config.toml
norm_place = "pre"
positions = "rope"
attn_scale = 0.177
tie_embeddings = false
parallel_block = false
extras = ["capped logits"]
init = "orth"
init_std_o = 0.00475
init_std_up = 0.0285
init_std_down = 0.00284
lr = 0.00728
lr_mult_o = 3.0
warmup_steps = 200
seq_len = 256
steps = 5085
MLP neurons of a small language model. Each row is named by its layer, matrix (down: output weights) and neuron, and shows model dimensions 64-127. Each number is 128 + 24 x the weight over its row's rms, rounded and kept within 0 to 255. A neuron's up and down rows have the sign that makes its largest values positive.
Before each neuron's rows, "fires before" lists the tokens most often just after its 100 highest values on Wikipedia text that the model never trained on.

fires before: "|", " |", "|---|---|", "\n"
L12.down222 [134 131  96 163 127 149 106 117 140 141 144 105 115 142 137 140 101 158 147 169 111  79 157 125 139 160 131  79 129 131 119 146 123 123 129 156 145  83 151 124 111 148 110 111 159  97 111 101 114 119 148 135 188 119 141 100 182 154 126 120 154 100 188 118]

fires before: " in", " by", " on", " to", " as"
L15.down298 [ 75 179 168 143  99 150 116 138 136 113  85 104 131 104 148 134  87 131 158 143 116 128 107 107 150  76 147 146  96 101 109 106 158 116 155 121 117 128 145 158 154 125 236 176 127 147 128 132 101 137 119 140 127 102 144 150 141 131  98 130 128 139 185 117]

fires before: "---|---|---|---|", " /", "\n", ":"
L7.down287 [117 104 106 110 155 106 172  44 137 153 161 130 110 149 129 136 132  98 119 127 126 110 143 139  81 118 140 125 100 122 125 198 120 147 136  87  95  95 175 123 132 108 175 118 168 144 133 139 152 128  93 160 113 105 137 111 146 137 119 147 125 121 168  75]

fires before: " –", "2)", " ft", "t"
L3.down138 [127 101 145 163 125 151 101 141 124 152 116 128 120 136 122 114 126 126 170  93 111 122 122 113 142 129 138 114  79  84 104 118 157 101  95 135  99 116 109 159  98 130 227 185 116 129 121 134 125 112 130 134 142 123 127 110 117 102 108 126 103 127 129 118]

fires before: "\n"
L11.down177 [129 126  87 143 159 103 143 115 137 128  94 115 185 135 159 144  96 143 108  83  97 114 128 128 137 113 117  96 139 129 111 175 150 126 136 151 108 111  94 134 115 127 214  68  99 130 109 124  88 132 114 152 126 123 124 103  92 108 125 149 101 136  93  96]

fires before: "s", "t", "z"
L6.down22 [124 177 117 145 133 129 124 139 148 114 143  91 142 137 132  90 144 161 130 139 150 114 135  83 125  76 166 128 113 134  73 118  93 116 121 134 144 136 126 140 145 149  47 100 128 145 108 115  93 164 114 133 106 128 105  94 134  86 121 137 130 149 164 143]

fires before: "\n"
L11.down232 [147 139 118 120 129 108 116  84 104 104  97 177 108 143 147 146 112 134 126 153  91 109 152 126 138 139  84 135  81 109 171  89 135 139 130 173 151 108 148 132 137 138 202 149 163 130 139 134 144 107 121 100 109 175 136 102 122 126 129 111  96 140 125 177]

fires before: "-", "\n"
L5.down248 [104 139 140 141 134  99 111 163 107  83 108 154 137 152 106 141 111 125 158 123 146 143 164 138  94 128 120 143 156 129 121 126 149 150 144 145 162  74  93 143  86  81 132 140 136 161 112 151  90 139  85 150 115 138 150 122 151 191 124 102 127 128 141 116]

fires before: " ==", " ===", " and", "s"
L15.down263 [137 127 171 146 148 141 145 104  93  71 126 114 112 142 117 113 104 105 152  87 131 117  89  92 125  84 160  97 144 139 101 150 129 129 112 131 182 103 115 151 109 130 136 165 137 127 122  99 129 108  98 127 112 134 111 138  91  99 126 130 117 145 147 127]

fires before: "|", "|---|", "|---|---|"
L13.down88 [121 155 119 106 189 130 141 112 107 112 142 103 143  87  83 135 133 122 132 150 165 119 131 128 103 152  92 140  89  91  86 119 192 141 166 126 132 114 130 202 108  99 180 116 147 112 153 125 144 126  93  92 135  74 139 135 136 130  88 161 143 157 117 135]

fires before: "\n", " |"
L2.down272 [ 81 157 168 100 182  77 171 123 150 145 124 129 137 122 134 162  50 134 116  68 103 103 132 131 112 137  94 134 109 151 153 127 120 140 160 105 150  98 130 145  91 100 132 148 125 145  99 128 134 111 123 136 140  89 134  98 113 125 116 153 159 135  97 110]

fires before: " |"
L5.down255 [162  97 101 100 149 149 125 127 178 136  79 154 149 143 150 107 169 169 125 105 134 113 135 111 153 162 152 101 130 159 145 146 144 123 139 117 145 130 105 116  94 158 135 121  84 108  93 141 136 167  90 148 147 128 182 168 122 149 114 159 136 123 124 152]

fires before: "-", " Qa"
L8.down207 [146 139 116  98 118 110 116 131 126 148 141 135 130 115 142 122 120 159 158 143 121 111 123 142 132 140 127  85 107 116 119 124 139 148 155 131 122 167  98 136 170 132 139 104 107 130 133 151  96 128 126 128 174  92 106 137 172 127  94 161 117 153 123 144]

fires before: "\n", " to", " from", " on", ")"
L13.down442 [136 104  85 132 144 163 101 152 100 143 146 160 110 112 150 107 155 172 133 109 116 127  73 124 130 111  97 102 124 130 104  78 120 109 140  85 158 136 128 135  96 145 132 136 155 121 150 137  72 150 112 116 100 109 124 153 105 151 167 140 133 156 168 110]

fires before: ":", " |", " ("
L11.down189 [119 178 134 119 175 154  75 127  95 132 139 130 116 127 132 108 101 133 118 115 150 159  90 137 132 172 134 129 174 124 141  85  96 132 157 121 150 139 126 138 122 145  98 119 172  82 107 108 186 141 138 118 126 107  98 106 123 134 125 167 121 131 130 110]

fires before: " |", "'", ":", " statistics", "==="
L12.down97 [ 91 113 126 132 112 136 143  95  89 130 141 147 120 147 108 148 106 186 128 166 132  78 143  95 112 118 110 110 120 159 111 103 117 122 170 125 177  90 147 124  91 134 170 151  95 130 117 129  84 123 146 123 156 142 135 125 153 119 124 115 161 137 147 135]

fires before: " on", "S"
L13.down325 [155 110 129  98 104 143 101 108  86 128 114 101 111  76 128 129 121 136 114 166 136 151 134 121  98 111 186  96 180 149 110 127 113  92 127  95 187 116 151 122 144 119  94  85 113 117 103 164 124 154  99 132 133 107 161 100 145 129 127  95 135 123 105 160]

fires before: "\n", "CC"
L2.down3 [144 123 139 129 107 175 162 146 138 117 149 136 126 105 126 116 124 155 147 134 141  99 150 127 121 122  77 117 121 106  89 129 109 121 118 158 137 127 160 126 135 131 100 127 107  68 104 134 121 142 177 106 108 165 132 120 135 146 123 159 166 156 139 127]

fires before: " as", " that"
L11.down60 [134 153 140 117  93 110 127 137 121 117 104  98 138 118 138 115  84 154 105 144 105 127  94 102  93 122 152 140 136 144 116 117 134 100 109 170 116 142 119 128 123  87 117 128 123 138 173 122 150 151 111 114 142 126  95 147 119 112 145 116 144 136 101 168]

fires before: " of", " a", " the", " born"
L15.down287 [127 151 115 118 122 133 109 126 111 167 135 147 159 139 110 166 135 114 150 131 158 115 122 108  55 129 131 139 137 134 142 151 140 133 103 194 114 122 128 151 110 154 219 106  99 113 150 127 146 103 161 137 112 120 117 171 122 121 130 113 146 131 120 168]

fires before: " that", " the", " a", " \""
L15.down163 [150 128 153 119 141 126 112  80 117 128 145 112 131 136 134 127 151 153 103 134 110  97 150  96 151 148 104 150 139 124 110 111 110  82 148 117 183 181 160 141 121 169 148 114 141 101 112 147 110 136 105 124 169 110 108 136 118 114 125 151 125  97 148 123]